From a checkpoint of a small transformer trained on Wikipedia: width 384.
MLP neurons of a small language model. Each row is named by its layer, matrix (up: input weights) and neuron, and shows model dimensions 32-127. Each number is 500 + 40 x the weight over its row's rms, rounded and kept within 0 to 999. Numbers have three digits each.
After each neuron's rows, "fires after" lists the tokens most often just before its 100 highest values on Wikipedia text that the model never trained on.

L2.up296:503542493469563420508487513513488471509508524497469484429480520487558464503509545601547538502506495527516610510546478464557523496480509477547478467511559533473474512558440612519529500522527432460483438446443518485432541485455501470537531494483496415554523493515513548543507483457518505504
fires after: " |", "\n", ";", "\":", " —;", " CLT"

L5.up603:549496443533488553560467564484489487445514491495478540467447576480487493489402510519478499500562576425571468503487500536487573574480458445409545490540549499500553477525551475513554496470554489501440463492478468424547530500547492506472444565528542488481495546487500510469572492494484505557
fires after: " |", ";", " G", "13", ":"

L10.up554:498535415426486490508450493515464495517516578506488506453584481489491505533512495529476547469582523458456478495408519540523502548509467476523415554480541494447479539470533512449484510469533506466530494492508459465558532497521455490431516539542516458555506513468504584567486545459461511498
fires after: ";", " ", " |"

L8.up916:454471505485560463456483492421387517507512486516491463488533535464452529529462494569476444488499514506533518472486524479462518582470520500541459488501514543414550501504500482541485503591483467485523468472510525570529625459519444534413472524572446496519427521509459483513506563486519495451
fires after: " ", "–", " ("

L5.up127:477547521556462549470488516519444525508522422511528522534516483448482482584488450552500492549546500393440552434489406486524506491519493509488467531466539489465509491569441531498509410492539574494525502509511531490527483449515480531464475492453546472496506512516516505461467507518490503548
fires after: "-", ".\n", "\n", ").\n", ")\n", "23"

L13.up1122:488464485434488516484468528435462504472539504443510552463515527532465519483510478454485526467487450510545513514531528440521456503517500502481440552496439489500520533461491542439454482462467476502473505511508501459513492487504482483538445489526469468425390527399480479469535525525474458564
fires after: " ", " |", " ("

L10.up194:439482515504514481465475527548508500491400547534437438498533540554501498531474465496503482521557478509480520498480531499470542587499426509467572609547445481431465456503527476541462506520503508488573550421475569523507497451517501436516495558538585505482492513550506576563509490526446463502
fires after: " the", " |", " The", "|"

L5.up83:522467506526427490452459542484465472524445466488502537491557553517470534525469472496465534545557404438500538527438539532460475493527468565570579450599508532472434508526527561553554488504528507482457496509495461481470470492461530470446576503526507436542463537483512502438501479488541441593
fires after: " |", "|", "\n", ":"

L10.up225:499551412479535592445440548581445471498514528479525446512550555489437481489475496525483582500476492419472524521465468465439503568555442497450485536483437489538456481599506508489496522559504496474488479501455485535519484501535515520466595576433501512487472593473528432498497508476531470566
fires after: ",", ".", "==\n", ".\n\n", " ==\n", "===\n"

L2.up302:490492467511471524535418500552462505509552574535518479415546511500550466503418482502581548542541446555466511479495489536539503488530478497491489473546505505591537458503472553542514485496530485477532546522421512539490537490481461477524562484532529465534473548478548467598490485488511441532
fires after: " |", " Candidate", " Votes", " %", ";"

L13.up564:577527469461444509451563515588530542474510687450414543525521475501523558485513500534495551509445503495472497444478524482488541471536511466462494574478518594468510447509433482450431522521520521491506520467439443457453510533431480489478531500503432508490521483584430520530508518528501500439
fires after: " (", "19", "20", ";", " table"

L11.up480:482430498502509514524533557544460478497459508501494471503472510532451457537454571526518540537470534484553470383503525478548523484490446458531427508521515439515522523506482499569513502498443577449500538521474437489499519474538559463483531467508469483513465626519525549462510544500495468526
fires after: " ", "–", " |", " (", " L"

L5.up911:596434498503498532488540479535491500490516461529530491467516504517570449424406492523392517476585476456473507430480534528507461509500504469479516506495467528416510439459480512561462520476559492483445518496495507525488517473456485515494511539558521499541463540504531441535421485504497414544
fires after: " ", " |", "|", ","

L11.up967:449414581564500496541464540504474560558468485563476524487499493522571535556436524489536462533503383456440496434501509478464517545567525563450566500512456496484446422503491543480494465498483493490477456463526437532472514440522471474475617488451525523489464499553583554504491481428477438500
fires after: " the", " of", " a", ","

L10.up248:515516564527500537546497528537509505530444496473542492489562500501521487529523515543526534579577482510456575474545486468534581560542469500524426546472422474410535450521397511551530485522426475467438536525490497527470487442477525520513610438503539461526496441506516496443539462493462459453
fires after: "\n", "|", ")\n", " of", " on", " positions"

L8.up647:447500514490517473518469507494505571493517510474521484483536510533476599494440453507497506521437526545493492475449445467477376498496577550514509534489489532546495526489521535466450473464489508454516533541518528509434472428480469508443472496509544595516489509454517419441508508503532485540
fires after: " ", ",", "==", "20", " |", " the"

L11.up382:517477433479477505496553500495443489513507524497513455453547574555475486524455526479490549423529569512490531446453513501490487532473520475601412516550571523542526509463474499512434527522544540435541530461495502522523527354512504549476506538544476486532467580509486488458466545497510435437
fires after: " ", " (", "4", "3"

L10.up931:459504469445452494452542492512463514535538519470477486535530534510578518492508549539459505421539565483523523383536521449468492498505440478502467477545526528513480457510438540521464521551500461520566473497495546547494595409514394488483502589490508441479490492418518522453483527474505467486
fires after: " ", " (", "–", "\n", "."

L5.up21:553509544529451455499515511539459484498517544479459471478540526503506533502501461516485548479463483532469482426485511558497436540506531493497424494487488497440534387477475600521441536491554476436486506470477528549500562458475498486458507508504491463550571556407573437514524463402481453522
fires after: " ", " |", " the"

L10.up672:556451450457475513479469513479469556521592525468540504458504539485497506506503492496505517494552494561487542498528484525580443598527524540536448541519471460479485544422526434492465545452503534467472462489478477437462473355518468516474540541570471440498531535543492499604465478448514513448
fires after: " ", " the", " a"

L2.up675:487479551535544468543484537453516537545494537556456452470435482497516472494456443553474461458597513563529465508509529531497565600582523588460571548532558493480523422528508423488484518479538527506510549483484494501499496440492458516434564561508546496413509493487570500507506415464545460527
fires after: " the", "The", " The"

L11.up1107:461477412471437557494467519555404455474495480469463468486563585562554517479516538517502512450520503421494540461510480516553469517496442436454474601539555519543493454461423528506497511530554519436463544448521481555530501449507471465524519588601479434481511589544463465461514530513548503500
fires after: " ", ",", " (", " J"

L12.up227:529530534569515509535491474452476537513427502526490445484528556491508516502512504521497586571501543533446519414456537551427422551477493499512462495519434471478525466511445477463535558490531487474499456527501509579542508488501568436542479504524477492547485468462465482535530481390488499450
fires after: " ", "00", " SC", "-"

L8.up224:530511441481531580564478528510520485494479520490479505463546597539526523506498501540491473480518510476472582491560541507484431542515532558549550504433483561473487449562439394490623495542487457466485456526472520523445474450453487542538526461514503502461557503471493581497464495452420480562
fires after: " |\n", ")\n", ";", ")", "\n"

L2.up377:545481450486534440537452552506505513502568483478493477464526541492554471463525453555473572497502473502528543503474487481492484535538520553516484605446547526488513472430555512472477490592548505411464499537487460533460520490497543471542476464515537557511445552542540589508479481434571545540
fires after: " "

L12.up1006:582454543428514512556455493491449556487524538489513551472493553460456523531491482510499541486510500521512458481457507513446544610466471526536517480482475505530487466497499467508461448472574512492544489435487519511472597432535531515501515453514558538537504577472525493553520495455608513509
fires after: " "

L2.up796:517483534488508511500513499428454516492483574514511481522506505399467570533544462523472505587615409446464602443500496449462484567496496535511469461517481512480506479480542505539516439557497538484411456508482444469494524492420500507431549481506512456469510517508578498504459412468479498499
fires after: " |", "|", " ", " Turnout", " |\n\n", " Gulf"

L8.up249:549476521495509558546446576506486523490517467465494529462462549512454552536420538506499622537526431506503416493514513487528579493569434507501540556483522514485524433478510472504444525486596563449465501484459543460490484521497552490512495548472511559511442507522551572527488493437488520579
fires after: " |", " "

L10.up1132:510505554483530430514400520444422513511436527547535460509496507488476442535525502490459498464510448485519498462440391421558455467629490611533502549539506461493544505505547500564503463517565521492524479525514478514484536488459459454476520552465453455378548574469566548501513529485453506483
fires after: " |", "|"

L11.up917:539498534432440510400533545479391470512467515499489546493532565501534558519451524510470463407483512455452531413458515490481481519557477493539451548509544600520512483545444526474530534549518423419538485510501477528532514491464430508455517525494531437472513507479539448535478580510459440457
fires after: " ", " (", ",", "–"

L11.up1060:516436370496471505558493488474467487506551548536538545473529492495520564418504484550543478477464572539487470427484388507478497501492516506581481531410486518548494491510529492472495439520534490519568483522490528453409605487495547522485451472556573449509481500410523502486458546501555535515
fires after: ",", " |", ".", " U", " United"

L5.up873:537517628521453506539431490526422477510450471517454473503611527471548454482515502509460532479535460509460441485529480528556464476490503496482445561491453533529488460491466542499480506469579491491543486510453523515524471484438473532467538519513481468535445498491497455453447522476531527581
fires after: " |", " was", "|", " is", "-", " were"

L8.up1078:460497533511523476519434529475464496538519533517520441469442578501498486475531507510501509498460450568460567532471517454546547541484493540477574604502520495492489521541509598542476525458458516474504475389503484479463473461550467563465517556501548472425460585450613475561475516436431412463
fires after: " a", " the", " in", " with"

L13.up238:464471499482444434489389500427402502477526452422504506508537539466509534511486499550509500430467517474484600471479530454513486502549520541556478486508492512524511555551484530479512486549541538491486478575451477468500560485524432493487500514556518470340504508438470481458514481524458513502
fires after: " |", " "

L5.up813:534513533459466512439414547596496471499467510496529489504531501477431492495491455483459557527529467497478527458544529531545517482513508526541519495499426458529467464541530561560464425511447560500385507502474455473517480530477501515501512482542610562526471569455542509476508498498487516450
fires after: "|", " |\n\n"

L8.up705:510519490458512480506468504528528549508506480486433498419553517471497442542477441506495516583593470506466471496525516479471480542514519538586480547499538535487534529489527504574483490484606484562551489493526513472489509454485410470425501485514406465501468518458506500509484515474446504516
fires after: " ", "L", "H", "-L"

L13.up329:498445457475520462507455423474447513472571482460534511554483523471456508460478492531491600510456481540487565499485459492479535530567527525483513543526518545500507538554429539442520498485497506442456480479503481492437526484473488582465495539524466498418437438430500568563589441543459479506
fires after: " |", ",", " "

L13.up251:541504563579453489520543512519468431528509543505452517496527464474520546520561519511457470460556506493482420469488501491502531503526431433471525550440468542469504494499415568511526482531518550468472493484550471550471450472460497564465591582531472519452542539554482530542512523482427488543
fires after: "19", "18", "17", "20", " O"

L8.up1122:544464485483488527447444494574447495480529544521517563538564496458444447442455521493463492482496419439513477457496431541447476534501529474577497567519519478447552485522460448468443503468567447531465496527454514531499507476530551593593521477502523490519553484493509482510430536489571495571
fires after: " |", " ", "20", " (", "1", "26"

L11.up756:519454516531526636530499496542443482446507500467457501458494490498510541572516517449533539545532497456438458462462531478489509472620471523530529555472494510505500443578545519563502449494511499439467506396446534540526473534503509535471522499435526468531441445535598560421559503484456465496
fires after: " |", " on", " April", " January", " No", ","

L10.up1045:456471530553454489479487528507473458520543469511404527461588505541460518527458509502471515521564471487515468484514445495503516540472437543487592535514450508481449488484486512487492501501480514510542577500526470493513484465488493516436514518458513547551548581484442464478427543537509454524
fires after: "19", "20", " "

L12.up367:533458530454466482467493500472489547496523491458400575487490559481478526519450472423477578587481516485478457510522495516428528548554530594499553540537489483487542436498540546540462545549564514519486504442480494609483485440471521522502584520471534515467462530458536497520518487447457421531
fires after: " |", " —", ":"

L11.up355:456498490491523468447434534552429523495470478507468554499547567458470527494500598532443547437502476512462477483491488478527515553509466630538504517488438465493591554555527510554524501552468503428435525537501462511517525399505478363483449498514489515458482489502500478507508497520529455512
fires after: " |", " ", " the", "–"

L5.up929:545532546554530420468431555527532489532535450557480432473488547453471524498491476458487547603465493430439541534544566518559587592541416444579519521531549500452510531530503484554517457454495500533480509458457458466494517492472469509389523525481513520493460570573511522455582490461463501513
fires after: " |", " the", "|"

L5.up355:491426483496502502539479485589517514553462493572425523427571471443522432509462436528487465474515542482562473505501527441445493583520476526465530582525494479535518532550449535512462523480552519438534470487514508507481469471511498470452511499447519432486522518459578547484514525470493489443
fires after: " the", ",", " The", " as"

L2.up1132:567499508517554518487503511623522512530508517474515495518511521482503417487557530478478492480477454497515534466501452527519483490509473493433486465476466500519474485596527525529569490511509530538600537464486487523387507478503558457514612550465539527509523554543514467504478545480451518497
fires after: ".", ".\n\n", "===\n", "In"